Weights of a small GPT-style language model, trained from scratch on English Wikipedia: RMSNorm before each block, tied embeddings.
MLP neurons of a small language model. Each row is named by its layer, matrix (gate and up: input weights) and neuron, and shows model dimensions 256-383. Each number is 128 + 24 x the weight over its row's rms, rounded and kept within 0 to 255. Numbers have three digits each. A neuron's up and down rows have the sign that makes its largest values positive.
A block is one neuron, or neurons of one layer that tend to fire together. After each block is what it responds to, as a language model described it from the Wikipedia text at the highest values.

L5.gate596:145104103158140084112128127137166111130104138125147154093114146120136127137110126149106118139146183129138152165058140121122108121119144149169110111166157111144130122170144172159135103116125108143139144123084138098127101104164137104138120108106154160137168127114143146143102115125137114160131110151130113087142159129095106104107082149092128121117143184117172149132138164143131183115121
L5.up596:135171147103159137136128086096138118124123101132126120129111128103083153121141154121161136116120114117108122142166112113093137122143140095152131143116134112133073119104089130154144087143109122139172088137111124111135117137152120138136119104135156125136117133107125109154131096160113125127142159120114139134090117109148156110134104147155080108121160129172118146113122126140081153146128
Description: Table cells and word-internal fragments

L4.gate96:125173159113095140181078160141069086133126132101099128142127134151144122099100133125127151122145136152132102101157147077094118095136161116151122112105167160146145141138116141114156121114079116120094122092144145154105140139123091083122098103091125124093150111136134142093155162131141094083126150166117099130084133095155132173158133114173141098133074152170109116134186096132101097102137
L4.up96:103139108144133129118168131150084104129170145118122133171132176131102095106124136146152145148119135119128084106118111168112188146120129126136109121153142111141112102150099125129142137139108183103115101109157187124109141145126123162101115081122120134136148141165128113125077139135104119165137171138128094112139093134148104112110154123128150114141125083079149097110110155125170136140135
L4.gate494:119147129133106099122179131075113113159134138143158153108112148141130104153135166118168153111149141144137120124136129108120105156081152156044192084129177119128112116155117122137161087114118175133145115103081146124135085142114104104153176128111132130108172151137131172110129137128167103123143136102110123116111100139159125135114137137151156109136112119147134140138145158110111116102085
L4.up494:125138124151126100144158192104100135131137107118123125117139146143086108122100107112096100104163143092089100119110130120126154162123136164163130176090099139114074138096082066146129179128129119105087129186112127126095138123114051112178105147117138100112145078118100113141153127147115140151105176117099091101171156131138147148105134137121104107129142158106140140134095087160086157158131
L4.gate735:135174115142141164145128123165089163113099108115191144152123115141140092131162092155145122137112052150137125106147122139138141120135140075182106110126100128131169099159141116101181141093110083135117133103119123148116096085118104134126131108098113146152129138101104130154097137122142094138149098125105112097166136172137125122161108144144135123138160123162097109098160121128131089103103
L4.up735:110158110137144176148075119123107117140139138129136105094111154135145095139107142149123087139102102126112142107154095142134097126131125116147158106153109127174155113087114086101126134104155078095165167098140159098090114096159135118153111134125120097152135104131139126148113088123105123153115136072122138076125161178114135119129135148114137105104166128142120100096158166186122147083142
L4.gate1431:110129120116120087128100107122116146181115095105105107169161157119114125131139155139143125142143112176070076116092120129064126145122137103131109110131110166124129144057151148131102120143143129143116100088138131155098103119154139127082111118125111155129143132122145133190132078176120130107142123101139145130148115138090143153104159161145139142129090137098126092110150165107149116117119
L4.up1431:141146128129126119100075143126102126095130070153124103139119127121137131124104150117133116158115098108141127172151140140101115135125105134121111116136108106141117101106102097091103128084131110098117158107147134163167113135113116157131097138149122154117129088115092134116157152146098124117146139140117138135143148119151114120152173167096101137134147123152101126159120115143113087123124
Description: Word-start fragments, empty cells

L2.gate3:096125104191120136091163121167136132101125154138081087107095162097123079120110117167129131108158143153130109150124137084123118150125121153133145128111161077156130151103127131129120146113127101177120100106143142134105099108151132122104121174115133119123160151158112136129161110119122131161128095092198140116151169092077164146098096089137149123154110151137107126090115144167111121111145
L2.up3:138124111104109154132153152133144077138084164141131121131136154117116112125126119087126087123096103150104105113145122096126130130129097103143163107158168132158125138098147177170151128098062126131145127142136127169074127089122155143110072136140137142139111105097136154094113117143097161116143132132146158138138075112152121160070101071082150129153145132176129160149138145150103141122154
L2.gate57:128095094155124121165143146146155127122161149139128169139164138095134112111151147125126131129147147138131161152110078111121130117114131105122146149122152114154073120124144141128114136117097172123139121140150176099133136167119146134105115103146163126189122117125127133154134171122159095097139102109170089112090112108138117186174124123153134101148142134104131162170088121179104165103124
L2.up57:114145132167123140133149161137144128148145148158136138159124163133135133135113122148120133129124140136121133121107125117130129109103151127143119111151136115154109136062096129117173111133089135140097107114152116087122139190127164126105125138107144097127135155143091131103152124119143148107123135112092132141128151116144124159148165166130114106153089095152084130112132108149131166117123
L2.gate84:140151154151133148123149113151137122167148086168138126111164160133105087143125160109112143105138110128146154133156079145151138079139148150115123154101165132109131101172073130165107138109134106127144119144108159104141172146127112079107140116128127134138143152161102086114108126122143136153200133112177130125122142119060147125120144092161143086141170071102141119155145108131160070135116
L2.up84:138124180136117120124128139102089109116167145136163180093093097177112087114091134102161141137078115144140132132166133112167163174116141128150117107093122181109141116141115081135134108161175151116182126095145135089081163133100154084188093137092138132134128131121147149147150177122086139112091113164094112131107120134098144142158080112106131111133130164159171125118113109135134157130193
L2.gate500:099123120132135136123114132137155158118089128134136104116132136147142115135115155124159123104117131140121105126126115125099133143149116105095132126121129119115167182151133135106105136115136134103179139169133131124152115091119087130125140127126142134143112163145165127107102148134121113125143166156173089141164138098142145121116132096097131170130145136165090135113090121147158132131115
L2.up500:132132110112162149146113156115094102105117154118112108089119114124091141172169098100215076132100127098122103102095139111151135172134117117124107158130077114148145140112122089128123131118096115096145095134088104095118139179114096145142139114147179119134121111131151086115122117132125113090095145115125138101130101145138164093134135133136146140111078085148114175150202134147128095122122
L2.gate510:136104105146114100119101142115077140102085173087148106133138115109157135134105125083122155084123131149104154122104119054112082139106139128179121137084119116127122157078158117128100120112140129063097149120121150148131122123140134135153089136140155122156100101166194135141140106105123157191077109132083141150144099154125135142130065093113142140174128131096077110127138167157134124157119
L2.up510:134132085118106087117172122176131104109119178150096092136135094119115104128141146143103134159120116110110137129090171168118135172126131136138189120133104126147138144085141152136109121099141180158127098172118107126157159127147130118120118156111139145136141150070128127104130148137113115153145184138177187141151104141109144119099178098114103172092080078102139092094116126123118098148120
L2.gate823:095126128131135110148106149125106131130117127151141110127181142138159121166114166150191091142140150168108179162129112093112126165150141112135148070098136177123112120150079084149121134137144123158054107109143136110126127110102133139115138125171100128127140115094106116155092123114131187135108126138133106149123178111133086105148141144178148090156120097111114122113142119130146135141132
L2.up823:102144118179158129114106113166103097121153108130122159114113110124159108115145116150110112123121091113132140139175140137132117113134156109138113123082152152183125130127111191124113102156135153152144151122093129084148119140139157124126124163094113118108122151121112119116123159126062142097155112106122115153106115068093132159137132099148090105115138102142074088145146143145120130139081
L2.gate845:126122112112169096093098172099166128116128067125078133135130121146143094101131138123155136129090120161133096134113142088152102129134165130169086116134172139115103155108118098158113172122106131054146074117146154136100145141118121102122143098126160109152115140157117127101127126091119130112175163142098111120108148123142126130115071093134114128162113160125142149106160148130095081126139
L2.up845:102107176138162101111154102117104139157114106074140117143112133134099108134094116143181148124131128134127113149107131115152133083137137047134104133101189116158104116100149087164126148103130145116168081136112077164073075111108139111087088139129127105160134161138110137148160128140111138128112135133191099150144139081121130117131099082123127145138153096057160117136143167139120108100110
L2.gate1024:098108153146133132078162162166143149082142115119143118136159133107126125109121118159114125105128142120125123139113091133139125137158115129152101135128092129124126136135151123111146072100093107124181074137148113139110145128119144149067095138114087104140109151168139131132109121131085076105172095125064150122170084093110133108130113134117110120110121115132133122123130120164138121107102
L2.up1024:139113125113100133142166137171113118094123133097136123199131071109121139089091133112124107096110086133120143160107124120131115124132139154127123128138076152155160186098148143121101131142146163126133135133104128109114133149153117139101118144125123099159114148139150095125128119132151099088123108144143120109166091102074156127116157139104094116170093147166096125078146130124159119145145
L2.gate1026:071147116141105164128166161175096123135134133127138143135121151164131143175113129152127127115125093127133148164152097144163140139157136144172092105092132114133083129148130105107134141165143156099083096102074133135093139135136133131145120120110139131117122164136137100139126124128094083078139136070086157120144141142109143088129144100136121110167089142104123125144151146150132109099091
L2.up1026:117134165136176135089141126160169105109094082121143156101147142148087068122107120148132152117147139115131111130147143092154116177120158097158115184137084092124099127101125177147116148124118137139149125159120121142076141119162119177098136156133119134111192157137140140133121121130108120135148114101094148126169137154093145123133126115129114116093114107119109138117212190143153137110128
L2.gate1134:120150150121124147095117109143103143137088121138136102128152176124119106111131105080154105130163120130131138109127100137124119153114121113122165171160135149112158129116117107177133145170123124102113162098136151124138118180115079099089118148160149127126117153133130095160136107116113097089145136164137132145080191108171183142130142173123160089106108160117188172126151130147081170124118
L2.up1134:152144141163123144144174120127147148151111086123118099153162106116150164157149155135109119136178181130136149132111095104119106116119132078149114139108136150143080117153095188155149127095127121125095106086121136143102160118149107128162154119099077134161110139188132117109144145112106095116134162129092162120111073137149122150128145141113185132151112144058181160121180106120119111160099
L2.gate1205:130096113088128147118135121102108109096135109172152133147105118117090109112078126120128143127113139147147115119131086166135199113124135150072095149137095154160144123105133108097132139117110147147121107183126111115117139102142145127125123151148108139149097119140134137124164109139116133126116107112161127139108178084127096147130098149125139169111140104083152109099153127163156142141147
L2.up1205:175131124159124132126181071118125162099167118109136086115063164109156061146080077106153129112120146162143145142147116132127134102120126121198137111153130125110132136111116142136120103119100122177142106171137122158168145134141121114137142119147121161163171136121152163137125138104127115121172086121135109122123151113131162112130104129115109095158103173144188136117125137156118082133125
L2.gate1379:134127135114158161089162146149158118146150179134116119138072135134110129120138154116134132144141154134168124156119102084107122198117137127123121115137184161133123105132150177122084088118104177168135151151165107141079171133126116106183091141149167105157136142150192139133135114147103141114129099161169129122101094131134148153120132114129085149070102149171148151142174134120117131128055
L2.up1379:095080077138091119133118113127108076133143138093131133125106137109110167151122073114101099139154148124156120111109128135147139147124141100186101117153160144134091110144102160133132119126131159128118109125109123123111173144157131134105150107140145151111131126111136111127146161156106134119109064160106117114135138099107150163150127083158163113165169146172089150154136143141132111160126
L2.gate1549:150110137189148122154187137153129118086117162117130103092130173136123180126167113141177120099133075125091155076163128113119100116081110150127117099133123111114126111117135175150117096106157072140120093116130120116131144156112124109133124087102138125175114141147154122114136113157120096103123106122164143157133158117118165124136148148141124108149173156152114130099134129139119110121112
L2.up1549:144098146108104114113103101123142101098132124169163151092091126129130146122130129100141106134159121157102106158147105136135153101111141144103121098152115123116138116140110170131171117105153142129147135121117121128102116113091148111122169141131113140102109128165114140175103113165104128125117098135121150137088143089132124100118100153132135121177134107103145100110103095165154089160124
L2.gate1782:112116129188153103104094118157136101115160107116115140157089120151099099128136137127149157142144145133168126161141123107125148120157127144128061097166142176136108105089097108153129138176143115130092137104104173073129125134146114105133145113096194132090137162147150141109105125164135159093109100134124089136127138117106118138154095160117128108145099113137137150087156126141104110187143
L2.up1782:116131118131155156119132114133127118130117086125114137147149165138128096147125154146128214097136133127105142092102095129103131156162118114102122155139143111129157155130109109160143171163147134057095153116120154113116152125131109089138144104147108123103130113119099144130094101115122128129121107086115122133156143148109148146119142109142128133161138097108136158105127125154121101165154
L2.gate1965:100150150141144155147137118139098127102133135116126159124117146127152133163133146128148116134150156117158150095179102126060155113119146125159085102093120126137127141145144163125107111172081140136166201142147192144128118172101100120133122126177119109153111146140137143133127117137078107116160094110114097110150169138109145125094133110104166162155114112140094109123125142152117112103117
L2.up1965:138102124119114126166129126125113124111125164106109090154106167130134131130136135166115115137114159166108129163128138140123135164150119122139083163195157122125129095117062113108121117094187173154086148117126134143110134118153081114149108148103103130115167118158097141129116128112076106096106111143145119150149107088146114155106126097121118122139132083140178114156087177120087143139109
L2.gate2008:077117143144153099123150149146155134105126120112173117125152119115134120106100114163113105098082107142100133140116126105136156110143132112118083115079107120092151132149092094136078098150157096126126139136129125099144124132110112124172130161156164134098121107124180144156109155112127093154092147128089093114136121141140166128159158165140130112131129095115148150152146156115133067145129
L2.up2008:154128075144164128122134110121102141121146157103146123087154119125106136083124095097119118107135117108116180100102118120120167108121124166122138108116126113135085137168111163139151132140140104127125116111126107104112149087128130088114103133123107114160097194080097113138133159118118073167155122152143082138141161166083091124134123141145139142148099092141117133124114107134142124184117
Description: Stats table separators

L4.gate41:167150135106127121131120131147100130129113134141121133160077111155129124126184144108103106138163136184170133129167155171109112067199139127118114130104121154138104159144139151131108141146108119137169082146101144095136110164153150094094108116118118152151116115105113159173128101107174166155141145117129161114160146136123102127133120108115162102127117117149106102102125138175126075184090
L4.up41:078132123094143098112112145125105137095146126123159139103111111128109110059092116159140146159130153146106126142154122150088162126136119131128107141119093160090169172132133113093152140120136067119129096095138107173135141126128166098170132148125155146140133140141171169123098147135088120141104154137140140128124115123089141135094111134114129099129131114155123135121127126121072154139152
L4.gate117:164157122126129138127131132120108079148145136153122125117108106099096107112148138157102115126123101111149084144106134142147141129159111153111088145114134148099126126185116151095186109142138085129143114106089079101127112105166121109136110085098100137130161145171137109114115149140164151145135111120126154099142132119108103128131162114149162107115144158147120134111115135177118126106148
L4.up117:104175109174146117104122119115147155102115131126160119119120111158160144168118165167150149137142118111153137134160071121112111118148142114127147113128136151137179134135083153139117103127105139090165081089115114106107081106150116107089075156181122120090144137134166115158131147092160114140136116119142132119119096111094139120140142126136118144121126109129168082148142134121089062119114
L4.gate1146:120080112137101080125124105127137090160109127171151120154147151142131107127162104137173097117136154114138117120119134117186102133117164132124079126126145135136150108128171106124061162126102135112120119098161146112148161110097151156131134110138153141139143152155149127107120135041135106170167101130156132095109156096089157112100098121112111170083124142123155140112137132121125126157131
L4.up1146:119099092115077126100151058125118170143132133153139123134112107134152129090145094121104105127122130120110100110122116091117101132107132133122125136154166111164151134152110118138087139172141148144098128118162127110144099122106156112166125111165191116159153149129126163114119140061135130178126096098109125128089130115129106108120146131116126139122125127141130103105140168142111098182107
L4.gate1537:106113136124145099103152111128124112097133114141125118104107114124173070139119124139163168104103144108131092147105141135101137098134130085168139123124129170131112115160105114160129089090128106121154124146175163114128126144146089130126147093136126161166147128114151092109159117143170144161103120125123123157144137122151110132132151111134154139169106107123140145107123173137136158107112
L4.up1537:081099156114117105097130144088131107075156136123170119085114109137132144115173145116111153105130097120120078133119145135163129108158151125138109137126143069129123115153152164153145130109157099124138156107122136174120139177124100106112112118132115135127115140126141138108093148145122148109153136126140118143164124146120120101096115140129158134167117128142168139137094153131107122120150
Description: Mid-phrase connectors

L2.gate93:110099100171144127130113119119084120165117134129141131139146114158148107141146141171138116113164124121108062131108130137152121115154136113120169165121135131105143130119141166141129088139150109096100169094096122142096127091159128143126112139147139126125138123126144124101126106113119103208134121089134069078111164150094110102103135129130141128120151118135149126155142126123175144106108
L2.up93:146149132085143133120123157111128097157125123149133115076132149161116098128160138197087135138162160139098130110099117125153133146154112098114156129124099134186134121116151155117141124106142113084131133157093118161105149124096067166119113107121071100111120098099073098109124107108160114151150125112148093131081132151105086108108130140129167097127141111117108118142122122128149148076112
L2.gate96:113083129106191111104120092172088120139185132094120145090140112121094126120118138115119154151143073151074126169148157097081160105089083177098143144108194133084140123146090112088123109143131107133098139141117172102139101134139128105122120131132154109108168157094106133110137150127137135131134126161121113104130161141156101140111116128133097141114120102142129150177168140122175100109121
L2.up96:087100117094127122125132146096069126144145154142131134138089141159113120120136131158148115134129133115083146117098155134137135067111094168153130162133178159109134108151097086142114135205185113110155091133080106130108086103157127142141136111127154108131152144135142144099128162143129166129126141153091085098132072123120133164155096119122149126124070126140116162107103124121126083143146
L2.gate252:119101134137134144096115118132115127125138155112130140144105110129111112126116105136132129096114144152135154136167129079154141125101137133120134131140118185174181127165153121165109063124110110111105135120119141130152112122169179115044106143136099139112135136124203150167136122157131095173111136123116123149105161138130079155171073125105120132154143097115112147136143155110116120070130
L2.up252:134079154146097140103144143120103154189073128086099141116136122131116140146104150130181100109149105092173126114119120110121152131133122144139151114174089141128115116119130150150096134087109115122079149144156113132048169128154135158096105125168122121145082147126144104121141116131148133110117117134133117101152109089129138103135113118128113147077113171195122138167149146109148095146115
L2.gate401:095138128133099152142116137108132110169107153110131121132120119155087129128105144057155127112145146151115121115122101154101099128135127159166154136166160130093106112111136106118104142142132123109135115133114087114110065096101116090093114124125156155071112156181100141141151124112149123166111143189115142135116104080157135102119156113145065172091149142137119138123121130098153140135132
L2.up401:119173126118140087116062154111170138147102165162082137122165097106105120086095138098151123124097147156138110157126151165106143142143150162116131099068150153151171133114090133115153145154098116148083127125128129137077148151148104135135091115113093105119138174178151115129166090150138157146130171080149167119129132134128120114124093154103130173186134161160079158091119128098180138110123
L2.gate533:090134147145102177139137147133116113168118178127116108139150115089173151116168140096112139136101133161134150080133123118080148128131157065141146094164130147096086144130142112140105118153109165137116105075092172124127143115117161170101114145175152135141145113092123090164113144131125096116137132128137124151110157124129115101140116129157095093108119151150119147122049156136120111123140
L2.up533:117155123115151140113102132097137101131112125113166117103146138123126136116152115085128137148106114158110076117120164119109124119146153110129130137150125099151146123116140116130140133170118125138096117096115101130151174100125159119093150159121138148139150156144131171163100142122113110129095148117116156143126154183135131156088078149146088076118106108183112139098095130114156152131131
L2.gate642:145122095151192114175106114163104101161114143143186103147159124087123117101144110136089074100165151126089117159148117136093101111130143117135107119133104109110148114094109129128125118111130103119133138132126133087116124135126107099117139157136150127115139115091120095130117168163100130140149158108133194092105111129120135146089079138099098125121106139177110165077141112129146172093115
L2.up642:147069121135136098178151130143127130132130142111152090151141177103098155119110145121105085117106143117116126154106104147076102126089119144143097119153154148121152123105132146120109132095176136147116162106112124117106132115101141144169115143089110124097142122084110139113083135176125101128118136127142145112131104127130142131098092139146130156114115135144117148085117129099148128062155
L2.gate684:107117089112116111135155135115142117156129113166116116111150066132111162169137104172133107108122115115114137151180159174154130111132162089175116151083150140183167114121138158140095122129132162119135129088124092124105134122114160147149089163140128104196114121116118099119103095156099118122103151085124127142139139093096089127117151136107138160118122132118111131114143145152154121082100
L2.up684:141137143140165144153158106148099153133134128118140129105170135157086147121156113143161079138126113091104168137166097130106095079141173109187119130129134120137152169149126115134176132124141104102113099086139144138145134127132108113116138129150165120160111134154135062138056135111133164102129112147139113115080126132102155113118116134126165111136099167129137120134119074108126108137122
L2.gate781:157105139116117121141195098147105112121147139132178092137098119118137130134131168130124121123117122129180151145171095165145121105131148123166125132200158131139133142126117130152092132089169091139118073131117116180060110135134116130117138121122115096102153153136110144135138126159138099171166095131104096138137137143138128133126160123124117127130095170092117102129125173089120124139135
L2.up781:156143124157172123141112150124089135122124109146149087165126090091115129120097134101131119111089143152110113100106100134188105102161134122126118113129124148140178119130119107125117105108139137137146081140132122100112147147152123124128129142102172088121144148092089121098133123116163144130191123126108127099131107155118122159147125120112093133116071136139130101116120127126113136113128
L2.gate990:127118102127110100121097192095097123135051175176151095105120149151133151129148124099184124122138105121112100132138173101115165128118160130109133103153164146122170148153090109155118099157149119113102152121127126119157111146102089149112135110121134110117114133169139118159189121153185173148132155117137128136143143127120142111152097099108122125111099124161138148114144119060170159141162
L2.up990:136145174147140142135125174132117125128112110152112151139150152157128103101120140095128134126074137114126126100077179115135145160100098120141118097133134142167125139101101130174083135150096116154148135128136128091155141123159112153129102143117157154120122120147149131137128108117100105154121122098104084147103131102128084110153141097092123144143100144154104107082102116129136162126154
L2.gate1326:116127083130150185130125147117123145153170145084115110168113137121092102098124152110102124120170134159146134123071140136099125164120125179110133111195154144119175156148135158133157126107115137154106160092162147119120143133130140141141125108169114164122089074130128128155111137190134122118136154138177156124100115131127120148151105095096094113083143136156126193126099125131159135089112
L2.up1326:100153114150177088105094112137093125099120160151160120144151098121148120155124159119121130124109082129126162146130147123140105134093118106139078139135139117112107154089156126137098111123137137146149088133131149097155113130136159187114136149110130121121117142156144129135126180115120124162175158094108136130162110102105113106114146074133111116149124093099095120112054141165136125103115
L2.gate1353:098098122155145107154116120116118129158143080098148148171119120126137154128119139155124118100106129166106141160105142121166155120168126122138113132106163105132077088133138132156163152130114169085148109099080156129099101106151158082058076105150092136092079108107139061138102124138178124117155143116107118127091152158145081108131118093142113082142147135141136104149133166151112110106134
L2.up1353:134150121104172128156110153172109150125072165119126069105132121107117127117155110130138151115154087114129103150130113138110154120145146113173137159095136126122111115134091156110075123153125122185092141065087132159123142130139131101124084142139148124123140130177166128118095148123134113154150084105130170142161116125134131119131109165128057151142093108134105155128128174139105127115175
L2.gate1497:126116126133196097161145166090107123142139120158153082126108117102139144105112151122151134123160114109110102108159157148173139133127151133190132117182106109154174112122065167128091117156140122121138149100087126163115141147178124136102109153101152146087132158118171110110170162150124099179131137175154126101131104117073125168123118105089125124109122141190119186101176142149118106096140
L2.up1497:128141161132149115144131152097108097118113115130123091151121148077123132140129120132139160135189144134129134139112106149135139126130146093134126109132105140130149136083071150124062087111103109106132095119108124126128093131153130163121137136115121118081108123127122093110171115133143090166133133110117147170098136115121127126146103141071138113107071130166099110155150193103120132056128
L2.gate1529:137121150135144134160081185127141113120094129072197109107074123093134123120068130156097109119139128135093094158147124141183118064116136096132119123138085127116104088180058119120133119112135067100125089122142129127104113089143138102141151139132129123148124107118093128132136148111137120157128172105149153114118100109124121113112134108147137106140122120112153122107158122122128083106147
L2.up1529:132139106132121100131093143154107100154148131142109113113159093136132179145124149116099111127120119095114132143153136127135124112136152134145121113120120100140126105099124096159084140138160142104078187088138102120151159126187137108154146122101085151112180114100160159111120128149160125120146142099111173119133146140143148174143100131104098145155083120143130124092132124133110140086150
L2.gate1534:165152161120106144140132147120104141176127157114124111124160123101165132146116164133142123084141142161095144095123116090094142068091163158165154129182138119113147138135122127164130177106135152078079142090123173113085141144116123156132118167102145169130114086101118115144120155126137128160145155122118113116126149115087112124132141127113130130135072167169071124088139158104116094137151
L2.up1534:130140139121130137123087113077070134146115188127140106133130130097137123121121116088138136111151092120113108130106123110074162074121135127148191098127133143114147098150164152112123104093111124128077134065140116110082130097150120131126124136142132122127119118132144125195185161169164133124160162104133107176105151125104120109148133142157117112118133167194108119124168140111125126105111
L2.gate1595:100110135109160119133123085131114133119116085133143117157161152164096083133155160137101152107118108153113108147102179128095112157159158110108081137139104129113176134158093168121102092119149089116129112156144136084130123132132138130115148128114171103141124132106097105128133120111159119150127157131121098127145114114117049131095158131095117140112109126122121112089167160126143108116085
L2.up1595:146093138112124161117142140127115141155124108151176097143145150134140123132158143092128122150144093099148123155100125131101089121144070190113134103150105163108105129127112118098097109130136153125145128125104185124152174092125139179111188161134093130095122121101164130139093122148102131142121097131123107095056130113112105134101162154139135095088132144120174134139137146089150094074148
L2.gate1643:138161109148115150118162162177107153134185087158138107113096114081118103098132094075116110098089121114140156122122107128118092109112139105131113128153142108107130156107105104143104106085121154119100093106092127125157125104099109130140144149130086154151129105136122124103101145119120103141145079087125119110119115086076094150117129150115077135106124120070164128141150140137117150116101
L2.up1643:095129132118112140118178128122121159105096163150123115154122080179168150144094154157130127142125149185134134159113132128160094118128104128145141137156128131134140126134120136119149103166158081177137168104109114143112106081096106085123143133119105137080148187116125108189097126103135106142111158146157103166120087124123110135154176116110123154137136083133110145141138131123148156114107
Description: Foreign articles and word-starts

L5.gate1103:133155155135143131135149187107118105209107129138121108173138115146138150167175164134151108109115154105075119107150143155098122134117145136100127116126122170111137102114133098144126082120132108129089113142148135159104116091157094118117114111119162118149107143086121110123113132127150122109129138106128127134171100130160126140142167130113119122127104137107127127141116151111112103149140
L5.up1103:091088117167120123126091178171117117154141147129173104101097107132117130132115089101099160125126127098096151109129164127131129131110122103164147126117154120091116093149103146136154164138150121121170147144123144137125134072135117117145125128137112128113186138117116070158127156160116153157135124117104143103114147134124143124153138126129110133149104143104135131125131160124132140099071
Description: Vowel + l word-start pieces